Part of a small language model's weights.
Size: width 320, 10 heads of 32, 19.9M parameters.
Architecture: RMSNorm before each block, no position embeddings, biases, tied embeddings, ALiBi.
Training: a variant of Adam for these matrices, 8071 steps.
MLP neurons of a small language model. Each row is named by its layer, matrix (up: input weights) and neuron, and shows model dimensions 160-287. Each number is 128 + 24 x the weight over its row's rms, rounded and kept within 0 to 255. Numbers have three digits each.
After each neuron's rows, "fires after" lists the tokens most often just before its 100 highest values on Wikipedia text that the model never trained on.

L6.up1247:133171093112112113113132074135138122103108134133158160155127112149124131162129135123146136152123137168136178084125099106112134161102130158148126129091117137145140132145089094119111130127128141103141091097155115122108129178095140101145149182119111117116171155121168156136129183130123114107143153126190156163165172154168134107140126118105122111133105132176122079113119132120134175068169
fires after: "\n\n", "\n"

L3.up198:117129154079103124155135192109139130129103114127154149183149117154135113141120111141114157127142114133112099100196129118088165107125151103103183125118129125140146089128139152141103124128097176124134156127150132146136130131112130090130085162107118115140136142128104144140160152114128113121112151108162157116193189119201142141159198093117127081129123134154120172129114129131138196137154
fires after: " |", "|", ")", ",", "."

L3.up336:150106121133127172145130109159149072079129133097113142106084120100106121121127124128111135151101155157155136162146105081118106143109150158069123126144116152180104154158166134108163148124096154089135117134109130135137134166165153105156096165082114111104086152110140158127118141180096115124140064138097137127119087118098186153133116156187137101094144128117176136088128151111129133145110
fires after: "=", "  ", " in", " the", " of", " ("

L2.up1249:126137125136125121170160176105100141117120148122131130138140172126132084118159118147165135166086149138163135104162153132097143161091123093096132121086152122111129152159115097140169093171133108069090129112176103148128132140127162106097111117111111101175145148105124129119120158165131104106101093147138130108115120136144177139157149119131109117079128142120154105153126125136131119171132
fires after: " the", " of", " from", " at", " to", " in"

L3.up205:119144147114146131094149086145149106133066091118136107159125101101083102146175134139126130135128140170131114119169131106139116117104148110125116159162103168123153129151119074096143085134140142109147155087108099134163116142112102135119120126080138117135180114150150197142112113126070105099164170099140175147131118147102110141141107121140113107130131128149140131172117177105168177164121
fires after: "."

L3.up347:100184120140105147163162140147156147097145142121115129119107112071152186134098120144151111154150114128129141125105100125138113147142110118115115141123146109133156154125134105048133101084104147144099118111096119121125140141146158077134096155128131118132100097141127097137104209142112133061142116123130140114108144135132122083161093114111084127121175132156166100146129130125121110111150
fires after: ";", " |", " 5", " 4", " 7"

L3.up1088:133111175136127123150160138114106155060114084102167146128089142142141168121117080132124176159141169110122152145136117126145109146103143124128131113122113151154136133160126142068124094160142119103154126149093100142167137151147119144110087124082141102153136139167151124115134141172116128134141102160113102108174139129137157127100100147123156124150127116112088141078095156163124090171137
fires after: " the", ":", " (", " of", "  "

L2.up606:111152129184090148153116127099062107086165122091115114122093066106113153114129134135131125097142166121175127160138154107116118133121140112103137184128139157139096147157156097108133114141128130168115096105127131149150146150126140105128091120133137145122151171104132132159114134162103114112139121099140133130118119094143140149119097153150134128102147121101143107120126186126161137110114
fires after: "=", " mid"

L2.up338:127091106091133106118112123190122124093136148124128135163094117096106125135156120118112105098130127134110135099112125142132099166110082116103143112133108139164149174126116146106112149110108167091125160132142140125154120141172112115082109141088088118104098176113166165103133134134095111103119132116134137158147123098162148121142100159130139102090150130078094155096129144103159116133116
fires after: "–", " (", "-", " [", "("

L3.up549:113158121069097120139143082120128154167113087131163167134118113126101127120112096139172151151117090114120125135122101121157153159109127125110154123101128154163151131144069098125080094159120168104131109131147119062136125120121099102128156160101108106112148075103192170126148135157122130136173122131182199143160124135125114134133162105095114103136101113149129079146150136055151134119128
fires after: ",", ".", " returned", "s"

L3.up510:074124159075140142116142138146158205142104112119125137167151111127119132126151139142120135127112121114138119121129133140131160115121126124073132158128127116125140133154136108120134128120115196105096133081147106120107135117157102147117080143079141116162188102144145126128137166114125088114135177130171164153184141158140138132187162116135136124116126125137063143119146139106154184122149
fires after: " |", "|", "\n", ".", ";"

L9.up439:133146131131131097132156127180093109130073101127111151145154151120183090138136102108123124158101155167100105167136130125163136106105106169126098107140129096184131111136112151080116113147080108133120112107128124146139135112148101117111110146101114087133147156169151075134155149136146125080125096118120186124166113171131125156126176135119104096104108120138132126159085132104117137127102
fires after: ".", " we", " stra", "-", " su"

L3.up616:170075126104138098107128124158141096140128141109091172174153148154101167076162157163157141147120112119099109085151144139141102160112069107142161120120070136130164122127125188147136127171116099110129155148125156115139144180124085130090126151157143085166110143162140157129128126138121085131122134157117102132152144138156117138122100166109146133100113135144131131067148095135117122147118
fires after: " \"", "\n\n", " (", "=", "\n", "-"

L6.up351:134160102145126109130143125160122132179149105125119161122140080126113136094107143130163121133093132161116133136164113151184114153130127109097100141103109126088153133142105151110140128144119131128152139149106146145126157103157114127115143143141150072142116206165132125080125139148105108120084147096127096156168148131120172143123138171131159084098100127155116081118066161139154144135125
fires after: " 4", " (", " 5", "–", " ", "-"

L6.up292:100135109126136102113139132138103129122139096103158151159121154127075163138124140124119121170110132129138155160162148101146119151144142110130130142121151147099128160150073145174136113127157141124092102104118133126148146129155140123145112108110143096165133155124158165114126134120093125104157131098132136129126117150158157087136079162145115120111147173111129114095134136130081125140138
fires after: " as", "-", " |", "–", " or", ":"

L9.up113:137136151125160061112151107171185087155113095096149148140063138117142164163103123101076139140138128147140124121148157151130110166140126160144132122108155166137156150149125145086127130132128146116144127102090110101131148132173053160129116137102146107111154120140116139104144125124118088140103130129101162132118150144140182139123138112120131130106166109093082163104094130141137112107162
fires after: "=", " \"", " the", " ("

L9.up56:143117124106152138140114072159104188128103108146128150156124162103120147091144154153168116151146097143132135107150077136149177153094121135081139128150074105181112175136108178127112143185101144082091124141134102073122105139112116115133140178138117137128047160135132141125127148129095104142121173138108089132146117140157144108134126107110135112147099107160091108096141115145148168122109
fires after: " |", "\n", "°", "\n\n", " (", "."

L9.up803:143139114092129139122140112094088159093113114098138103112158104159114116129152152107133132124114106144179114138095141104164097113076143137120173153151205113106139170163124120117112099160148134152104095103100114124154141134131179092103097140121131119140159142131163101110117166154081120082149124104153128161124139144128125120101136167113140099096115148104108097122114102137136129130104
fires after: " the", " United", "S"

L10.up332:162132131118113120120131106178134153182084092107125148123127128109116133130113122176141117169149148124136133166131096179172122117130124147127101135163118100132110091149139151084131155102109154082098067110170093173132093134112124135118159131107092104091133128096149149140129121151103127096158151113138167114170111132140154083129111100115136113090083094153080125135108143073094129105136
fires after: ".", "\n"

L2.up321:117125124098140133165132126132106157113117079091137121116128084136101123164182154158134180111113134119182138124120175110127141111107105131103172114122142133143158110191165142072111113127110172128108155129168120106157139110129155128095128082135122123155156162137102132118096150167098095131144089113136112158165127140151127126155120149131096156092112129089128138097129168152165115153123
fires after: "\n\n", "="

L3.up864:124131136050086091144130133128115177116122134126139174141117123089128145128134098147127142108130116103126157115140120128144108158142089110086131145119147109149170132175119131150102104119124163123091140154169151076100134126096111102124088171123168150102126142131124154144131149160133117128115160136136133139138171120127129120141154128165119132117119107127121137119142146137109169104119
fires after: " |", " (", " \"", ","

L3.up938:122132157094125072116169129132139142135142091129092140152125159122097114149125124130136176113123132115118126072131116108139107133084113139135118163150120122124137126138114130094114083142132162087081125095089077143116132126154143167152118116118096111147161160164117137096128156129125140109153129112100136132177152133148136132160119145127190120133136074155106169134143126157130185150197
fires after: ".", " |", "|"

L3.up1004:125142132093136123103129110144128149122082110107098152117130079126124176169106096130128143110123139102174163096106121069129157090119103130060104140073117110103164163167142121103109111135092138138125106153166135104129136167103105107115138151142089149117114124117129160157124149171149104156166152120115120126146104154139157138125151171118123107107147111136102124113119124112158172097124
fires after: "\n\n", ",", " |", " there", " There"

L10.up418:140123141120118172158093128138103146090147136106137152162114134163124127123131108104124163173098088142112129120150104113167119109122087134135141130095134128118146132155143145121141147169119123149100127090107078116140126140136133141143094087122158132149104131148083136126096135151105096123111116103097115127147146098120124154163148150117167108126115139151125181098078170124163157156094
fires after: "|", " |", ";", " Si", " the"

L6.up483:110137124095121110166200109156122143113113093138106129134129109130128119145114159142120186145111125122160154114144140083131113141111124140123137156122114127143119154131133115095095118133184171112113159105124085138157124118150139168143111120105135144125174136119127146112141132123109142103155126130145187162148170175133093131146133171155170136111130134131141138130156176128165130120120
fires after: ".", " |", "|", ")"

L3.up229:161139120108165087126132080157165127123093099119127146131099105083128105132155123132114128105156128113130123078141108119180114094125073141089153106101165162131116164132138132133125150168092169092124122130172136095135126158092071126096128098098141109105155141157113145111147082132134101132114157139105079127152124145132115126133144120126173101097097112129114144094100142121095177126093
fires after: "\n\n", "\n", " ("

L3.up206:133143143108113115121150109123144138159124127124141130143102126125124128116147147098153112084145114178139153084148104106154126112081116119118131137042154098133174121124121134122126125158123143145131142082116096102131131116143124114152128202163083104154125089131112141116110152122129105124174120164136108110139146104090131136141139133130131097108120144164164112171111154134178157111119
fires after: "\n\n", " 4", " 2", " 15", " 5", "\n"

L2.up81:097125130121105098164151126129174136083129119148138131147092136120150133123116130114122158154133143122095121128138120120153085139125129174136157140158119158146189125153081147144100135165115085111105161108124113105134159135143124126083117104062140114100101143113128141093139110111096129147113173132113125122111152110134148133112117103127138131132100103112051109116111129113134153166117
fires after: "-", "=", "\n\n", "\n "

L9.up20:097128162070168147135136071209081145127127092136162140097124100140074161149154099133096153147130118140086112134168088115158140093116133154126082148157151161144144133131110169117194117099136115088091141111121085104124126105125108112112130136129149126116131104118127144131146120140099103146114103120128157143167118136123164122105130124098097138112083126121112142106175155084126144092154
fires after: "=", ".", "  "

L6.up533:146128166096151108124139129131162140186132111106146142095101135115145117131129094137101104121092128133119156116123110105130087140142153118108125123139115117109175107122136107137102125106102125157099131091153166089136127120133112142074120084097122108116153148162167132162127118140139118102130155098134154145150132139151125133135153131141173093097133114153088110171158123134122131128151
fires after: "-", " (", " Mas", " |", " towns", "_"

L6.up103:108105136120109130115131163134195147150127097112164131118088110097170095150116111139144161161124121132086120161152087110111103121130127129122120121098119105191148093101091131094117105137129110119128084078118134093138168169143114131131098149164117107156117143145160136114142138122137099115105125093121146129119120115124161123135104132148097064136133138131142095143135130106133130132144
fires after: "\n", "\n\n", "In", " in", ":", "On"

L2.up175:161121147116121139170142134116144162098136078100179137113092126095119138159103146104132127117154123130121142118123115138138117110106116125118134164088091144146123182126142126133094128129143141131089080133105115105147166143137156117152096130120161151166093098107092148153126147173101119123124117098084146125143137149107143149165148147155142152092121132122134143123127154161112119143131
fires after: ",", " the", " of", " in", " |", " Pl"

L11.up1103:130123154104126154111136113095121151117160115133110138160137146105102151123124102143169184114132128110104111112152101108146141136116129122148176136136114105122136165126086137142108109122127135140113130135117123105104146125122097140116102124144139084148106142144128127133144154127143090147158160099158128144142117090184169125118087100098132108103123117120067113153150126131146161073133
fires after: "-", "|"

L9.up74:124123131120101103095119079095116102168143093137145173113099149116102138137158145093106113101150134166084121113174089131159141184104158113118122123106100154145185116163129139155101141116116144142146113178125115109132136167130120174165114107143108086103142130141151174130119137142141125154172136142165135125158065128179098127132122130149140078119121129155124148062113133098136138091147
fires after: "-", " |", "s"

L2.up646:139142162086123123111174105149100148110145108143093120119130126105127132159177139120127132120128112134134117108114116104134185134153169120091135104118163100152138125155125122140095101137105122095152120134181129118135130125101117128116139117133125125123130137106152140108113122148132100159072160089123120143133086103149135153138126109123154092109091113143142097106140144115107127135099
fires after: " (", " \"", "-"

L11.up394:115105100072120106136136110124113127168137109124139101143131183113142134155142130147125132093110147155113128108109120112137133131124121152126127152093170099136110154134128091117153091163102088154123111144071060099145137130146151083084119089104135141132156091109119123151143155158151112139145109087152146154107113124145133088136151108134132140090115125133097101159107147155157110175113
fires after: " the", " on", " of", " north"

L9.up45:111138151118148099118163108141096136126138102139161169121109139084104147165105125118115122078125147143101110135149135113165111139112168100109121162100122145116128111108108115184066114137153116117105125184156185117125141156124161151125161136070154109114155127132145123138149106136138136126150153092111111130149110143138140143115130106104123132103125110140125140170129144125084135137132
fires after: " |", " (", " on", "-", "born"

L10.up167:108119153107125149118139149110116131084111081105148133135098150164120148113100145148121154162120100123148142158116129088127187114103102126143118180106143144125161104133125160119140102143116163168137128096098085138151155138119141096119113143091162078130124130130099134167102134129101078119098193142151134088162143087142129118146131126127094075182097134130125100087115136133124189145113
fires after: " |", "|", ";"

L3.up180:097183146143098170162186138141131123090144115112127153143092113099111176123115095147119126183125151132142152092111120113161099204186169080114114108137166106137147145130077174105137119098098152142107094093160118133125149131208149099085106139118076129113131115146112096120093146112113103135136116109097128149118171114109167114143099161138107131093160113123146094152134125143160103136128
fires after: " 1", " |", " 2", " 3", " 5", " 4"

L6.up245:110122139139115123163158155087142137112140073118181118133110105166126114127130143114141136142119146144151111134149126095138110051099117115119120123091153164146113137154080115081159079134143139104118105097127102142154137192145143110113125145102137144191153163097136137077093142151127137103097127105140140160118145115168099094092090139108107135157104141086108092139131132063158105122139
fires after: " the", " in", " into", " The", " its"

L2.up1091:093134192117164138155147091150109117145129132116060160124155110117122102173155158105150149132143058126145121107142088107125185128097111122087163120089131134141134098148172122142120110133104137106117161088123126124133124129100145138102091109159138147173125173155076109115120168114127132171135167120122126145136108120165130128152069157133139086106105128127127122142116164107107085114108
fires after: "\n\n", ".", "-", "\n", " ("

L6.up1260:163137144050115100115141111107110145161141109131149104123149144157124137140175130127175149134123094087114127147114141098138150150159129144133139129115154107142159174149129143145118100174112131143130117114146139106114161121137115066123100116110122113124122125135177108128108154166157112130134148135127133140150110145146185148130107150171190095095094115128098121163144154113131120140100
fires after: " (", ",", ";", "\n\n"

L2.up293:153120153067143109139165104144153170151101088119095131141111105107120127112162136141128114155125138154123114090126122131174144115128128128105155122122142113101146137175129129083094138139089170137120160111183147095134141140132051112096122155131112146093140165109126107116149135162101140113066153075107146159153094109166151146132126162127169115107092120085126145115129170115137128139116
fires after: "-", " (", "M", " \"", "W"

L6.up738:137136112093114121165114132140088135105135114116121126126087173151105153145145135152158132162150136125125085083136068132128142143130130089128088132144102144153136154134132134157111112132122143122144092133127111119128130171111135128132139166171099116130085159076166127153111149155087111139103154125149144128137140110185129156143129138167100109092141091106128160126164141146174129111118
fires after: " |", " N", " Apps", " S", " J", " W"

L9.up367:119093115069099061139133094168114129136107124070123157127111133137119125117172200126157123080148098145075159101108160144148125140113120150117138105110125149097133125161105162123109123123112129098094139126120138116103123131147108141101120155136117091136116140169160138151139135166088108143100142151111114149148111111162143103147096138130163141105132151164117138142152160172123144165145
fires after: "-", "\n\n", " \"", " (", "\n"

L6.up694:129092120106132134166146112113107129121121134139079150111147121119111101139159129152152136173094106112103101088145101106125130139138150124156097134146123098149130164159148140104159140140112135111112129101131163102134156161139123142094085158114074121112105170121167143165107163153070100145092105104138114170095102120134143127130155115122126125103161079157135102159150141131160138145118
fires after: " |", ";", " W", " mo", " Si"

L2.up71:125106131147109099132114120165172146133120062129166157178123094145113112105142144123153132110129064096077130101151068148138096144119101144122157142126120155126143140162142155131103108181122142114152151116122110092161150094113069127113112192103111105138115150123161130120175147143114122145096142144138115132177126135162124153100149123096136114115081136204098093134165168149144095107117
fires after: ".", "\n\n", "\n", "=", " \"", " ("

L9.up381:071133153079147123119136118118119112138132139127189104126105145110144151145095181151174166113119118122122129144143103082121158128142170121144150147135111106135138140175062098140122154184113126123120126099124142098137130122143141128127147173117102129146162137156181136120108154139162134130140120129172161127159115147153112115105131110106137111095166111129141114139134156120113136056194
fires after: "-", "\n"

L6.up1035:078157151128123109168130144126078100106097099066134128114089136118137140153117127143133137130127161133139134100099092101097168137096140145122148085123180147146131200118106140123144151145097168137104103126129101112163153166144160143128150055114126150113150127106145158152123121098113143107139115100110127111134132139120160142159152126127112155144117119151127113128106150164191100140116
fires after: " the", " of", " L", " United", " in"

L2.up1271:181142116143153072103118081156133129122112115115118125119083115099170129128124126152114160132160097115092129100124111093161138127112133131131143132116138158155136123145120145162122136147085100149136157166159131070149149118096127132106153159095169116124081134165169153131171073130133106136123147128110105115125137119159111102127126138130158076116127150141092142123092111153116156121116
fires after: "-", "=", " (", "\n\n", ".", "/"

L3.up524:123144171070123148112172119144124179104121098132118143161165113133100175140140149117142135183096107144137123131142106126127123165129116111090120168093125104129127138170129164132124091141126142112081113081149122102106139154118127148107068126107143096159139142137165127145151163144093117141130127105138148161137137134136137161169133101134135125112121117091125107142147139116159141133105
fires after: " |", ".", "|", ";", ")"

L2.up901:148143141070093132112117111165097149134125109137091180106081130105134119156144173136136142139128098130121151141105103131153146142145175125129136099107161127112155156120129135142087109158101134126123111127170148125130141140102114117102143138142112128082125135139154115128156204150127126144095161124139124147135102138158113158130122173155148112118128116155118105180119156138128149172169
fires after: "-", " 4", " 3", " 2"

L9.up370:128138135146178105144142072129120093103124117104105105114142111154113144148162159112108141117156101125137158102148129126140165158111118121115130128129155122099128148129106122108149104169140115095110170104099133098094158178135124076152124129109082101144147189140104152095110078156074118154079125139104095124122159120156141131126122140121103111093122115122142130140143131100126155144165
fires after: " the", "\n\n", "\n", "–", "|"

L10.up447:126131168147115141159187126131126116135159122139117127134097078118102145157134083131122132114133122173151099098118124073184097083146162146119139157159154149099132090178073124101097078120118133138084109118111124119114129089139132147101125157170128117118091129151124175128118102136133131113135110108145127163108116125141128091103087143132099094137146097081142126130133133140148150130115
fires after: "|", ",", " 2019", " |"

L11.up174:137132111127103067158126120120112140133099096098146128152110130130156146107108139157159116127153153140148099186099156158140137136120143153149073130158103184152137122143139093077130140143139129154147153100132127111101121092112111164122106140125137134160115135112108161158177143107116106115139153111182161150166103147165172091119123082135130167092092125136139088170137132119080132092122
fires after: ".", ":", "=", "{"

L2.up193:147149172166127108168174127127128099120150154101113152118146092120096167102112103104121180107115132147206136109162114148124108081135144111102100118184149130096085156153138149123147109146110125116099149168118086148171143140139116163138087129106104123115183090143102153125134125122148135184084130135126132119129128104076146128134135102127119120106129141117139125132124134116154127141121
fires after: " 18", " 180", " 17", " 185", "18"

L11.up586:128121137090112104125128145129107131109112104093130158086096126147139140154129141167142126071116151156124108130137077122146162117096137168110105138126151105165124123146115178141122125129113140134100114147117139101164126071111138097125124153121118101163142115102144176130153161165102139128167109096113112120151183131147160109158086138141109084119123127163139141168079099105106104104116
fires after: " |", "|", ":", "-"

L9.up756:153150152113108154131119135148155131108123135133146147165122122155124115118141105159143151177125096162127102092146088092117164104121133160142105117170117163096125139162108102150105105160104139126135143176094146096139150159103126154117103097136146141151068114158166163184136119123100151129146099084161157159103112137108163115139124127073097139153150092153091117146117133130170188111115
fires after: " |", "|", "eta"

L11.up1159:134123139162123147141093095144141138136151103118156139154138155063169116137101173109131164121144104139097142127151117066112083179128074132135152130150119136161145143093113157136144136169120126112120110104133103113161165130167138132071153103119104120103143156171131154115134107106104132121142128158113099138122145104181149131179115167120118099138091063160126111162138125115161117137130
fires after: "-", "\n", " (", "\n\n", " \""

L2.up268:143137155132121129142130143069118105122154169117102150111118126081081134132147100144131137099129136135160094095158095123154067088137107111133117133125150130150148153136157121100140118153139097149092126141103115133143133180126096114150107128129098100152139124136130116120095103118147134125084107105141146142104119089115064101156118115129142102098159111085141095112095123103164113146099
fires after: " 18", "18", " 17", " 180"

L3.up664:118145121135166176183169121130161127124127105098139165187124129114118113099116111166142152216111166130125133140133138103188147132099156100109138139100134128146152135177088127124140117145100118120100129097106126080134151144138117173120143138085164113151128119133178134165150127164135113123138130110142143161159126146135152101090112162100079125120133167125103110112149125130157113131084
fires after: " |", "|", " the", "\n", "The", "  "

L9.up232:104165114129138150136114122139137174147136113096145162143136116120140102139151121113075131124110122094130110144134110136130118129114094129126147154118107132142115116135110145126161144135076155119110121122124127119170128104133134104159120107086109136121125136118107123152135176141156094103120174153151141142161148155162185139143162140068148131155078116139086146122077148064103139127141
fires after: " |", "|", "  ", " 5", "%"

L3.up1211:128110143139131129122153088174158150171118101125149168120103118076129096135120138138121114146165118157146134158122112141112121086098112151073113127090134122168148143123118180086117145127123131104119128135106149114129127147134122087108166144123109139140164104155140137140143130124124083136118148118156102081146140139142140157143161072146121107111123118178168129099124123123123178086095
fires after: "\n\n", "\n", " .", " 6", "."

L2.up997:115143105108134126100131064145148180114111061123116168170128138116116122136137147150134149107107115124099122137147111091159171152129103155102177132093142142134148117126088144171110151142116183111166124106152143075133156126140097111094102168166154129114062152119144138077111148178126091132083151117119136125155144146146118134110100142113165112097120118156115126133118152135122143119096
fires after: "-", " (", "\n", "\n\n", " \""

L9.up195:138156107106120117106160106154138110098098133131112145110101111127082155129154163133116131140135113151171157095131117110184148144158119124078190066096097111133158126129154148094134112167134136116101141122128125081123146129177131080129110121119098094132095155104118118121153104148107109141085163154128133126116120143143112096147146101094149109092085139129127120114148151124165152118080
fires after: "\n\n", "\n", " F", "F", " and", "="

L6.up270:104117155072119121086153126130130138137118114104150149123154080129142114167144116089152124139143153124143141124121134137118135187139119132091111152138163130132155122148105106108197149142071157151121154105149127140164139158144133183127086122091143129134128122123150150160105194133149122100123143086116127142102111131125143170194151182110142117141089103132129146080128177094119138146151
fires after: "-", " |", "  ", "T"

L3.up802:141160139125128139156132123147128129167116109134132129116106143148142134125109110138153147152150142121120153126144102139120124147106121126081094136112156142173141147110097152098148132118121110126130099120105103119100115185111097093127150142112102115099120100107233108148139141113121102085141115132160117111156126129146141111138163121111121074146150110158155112111113105123107099061132
fires after: "\n", " (", "°", "{", " +"

L10.up346:100136131141124122127128130146107164108138131128140126164115152132155114126111134114125131138088084090115100134127090128118161139100105156133092124091142141122125133128090171133187139168097151194126113079120093143161109099119115090137097132090126140119118145134108148155118153127089068140113169151149156126149147144132165132166143138095145100131106127152085146119110164100125156133117
fires after: " |", "|", ";", " 22"

L9.up1066:104139147130149116139082143114101171163117117138155129158132140109165123109144148123106167130119105110112081139133104132151139120092078138152141160108121150114144116136145143125153156164130165163089114111107093116172156099137102105127089125117114125110146111162104128134133179144131090118122154164108149112183161157154116097141187155106136109124090159082115154098112184068133148134107
fires after: " |", "|"

L9.up7:145117155114099052102117146106130112109118128094118148129148150153075139137158122114135119133106142125107113128122152112153155116149165149137125117142077153131173116119100103114152160157133124142127137118133095104133136125128092068109103146149113100120140177126134163135147127099113085110121164118119149129146111145164146106144148138146135127104091109112124133108120154117154124120141
fires after: " |", " Ref", " sim", " P", " comp", " p"

L6.up521:134126108148126118166143119132123140106125124105142118115101092152089146113147137129090135117111096156206125169133131084133097110138135180130123150108122146168137141156159091125093147117171170155111150124131128156147119174140138116130086125125175141147190101140109129156106148146075123042160123058165176146183166133144129114171095129140097141116137134141112129124157143126158136110094
fires after: "="

L2.up61:087137160118153095144139084168112081135135094118154164136153132156099183096139127151148143135151109166105088113195114093106160124117138146117138164121069167162138165142139114099124123145117112110100150132112132126152148144123143133100106088134117106147140072142131138107120113119115127092188135114112123157150160120108142124136095141103106119139119124142117123114121148125104112136073
fires after: "=", " =", "."

L6.up1169:145086103075143129126128153161191132160168115099151145123087132144171120143114175141133139161079133161110127106121134139120107097124107173161139109118117117108149132143138080142077065145131142159092095115129176107127161141141143117099119137127103152096105143132138139149134130084111086100136115132110143134145142149121160080130149155149126121117110108140111071154143111160134145114129
fires after: " |", ":", "|", "On", " –", " on"

L10.up256:118112143068120129133142133133123106104106149150128139183106138115129119130178137129117139099148115174154132120213115106135162118113171149129091161164153118141111153100109111113153119156150146123084139136062113096136126085114150128145084143200129124108077113123161172123123163127153150104149140111163141125092164091165137109126113116136106087128153140128117120171160112138158123123112
fires after: "-", " |"

L9.up212:104158121130124139112121100096126143103147168114133123145128124095106108081126118119129123165145099084079132145102126156134145153089078135128126186083115153132177137141143134122161128134101187139144146126112108148149136124139124087167077161101108116108129150107130120135096202170123093115160149121166140125167136139179143134156146135050119111155127138150113121119101141146132125128136
fires after: " |", ",", "|", ";"

L3.up561:166154112133170117120117089123142130126076083126101136195096103107111108118142159148145123159132104174086120152146115088173133137175142137137114153132110145129126152109104120129113137117107161130157108136125155117139137093135081124107148145130137116097186074140160163081121140128103111089127091087128162142170100173122119109111097108154145126126114128167180131116106137131113184113102
fires after: "%", "\n", "\n\n", " (", ".", "-"

L6.up735:164125132143099109128133091122092163173113162148137139157186141165114164103098154078172155154140116137154135120133106157121111109114184144102125134114115167161145141146134166115087136160141125052126118126131099117151143172113147116118148112127108113150163157109147120105113229125133144142117142091153161170136110111115110122152089088141137098107109072122107117112123109157160176135117
fires after: ",", ".", "s"

L9.up811:116130114087137142138182150121116156128134140131109138096103099119063145137101173116157156133134145128132170107118101138129136170103124106088126088051153091131167144171094138127109109089119191132132149137145133117121102161186175134151119140132122112115122101092144103137089154130140119134127120128109139120123092108149140133151069120156116139106170101141109130135125158141126124132160
fires after: " |", "–", " 3", " 2", " 7", ";"

L3.up1149:153105148051096124115121103099126137138101035136141135148152136125103161159196112152125151172126091107156119146127135134152135100159149113119105113127153122097176128153102156127119082153105103149135155121176130088162140102089106093101135139134157115123119134101132117162153128127097092157094125101130165147143143138149137170161123105134109131121127128157144103100110112103123179127153
fires after: ".", ",", " (", "f"

L3.up676:139147105090103137164114097164116123110158139123104147129136128118114082140146153100163169123115123165129119101121114129154137160120128102146128108094068104134175120142124168136068139155083122142121156139091142090150128111115141126107123109160119143145075165133138144106102109157130104160107161108121114128163143121130147126118108178133134068092133137138115132103110126136182136094127
fires after: "-", " (", " ", "(", " \""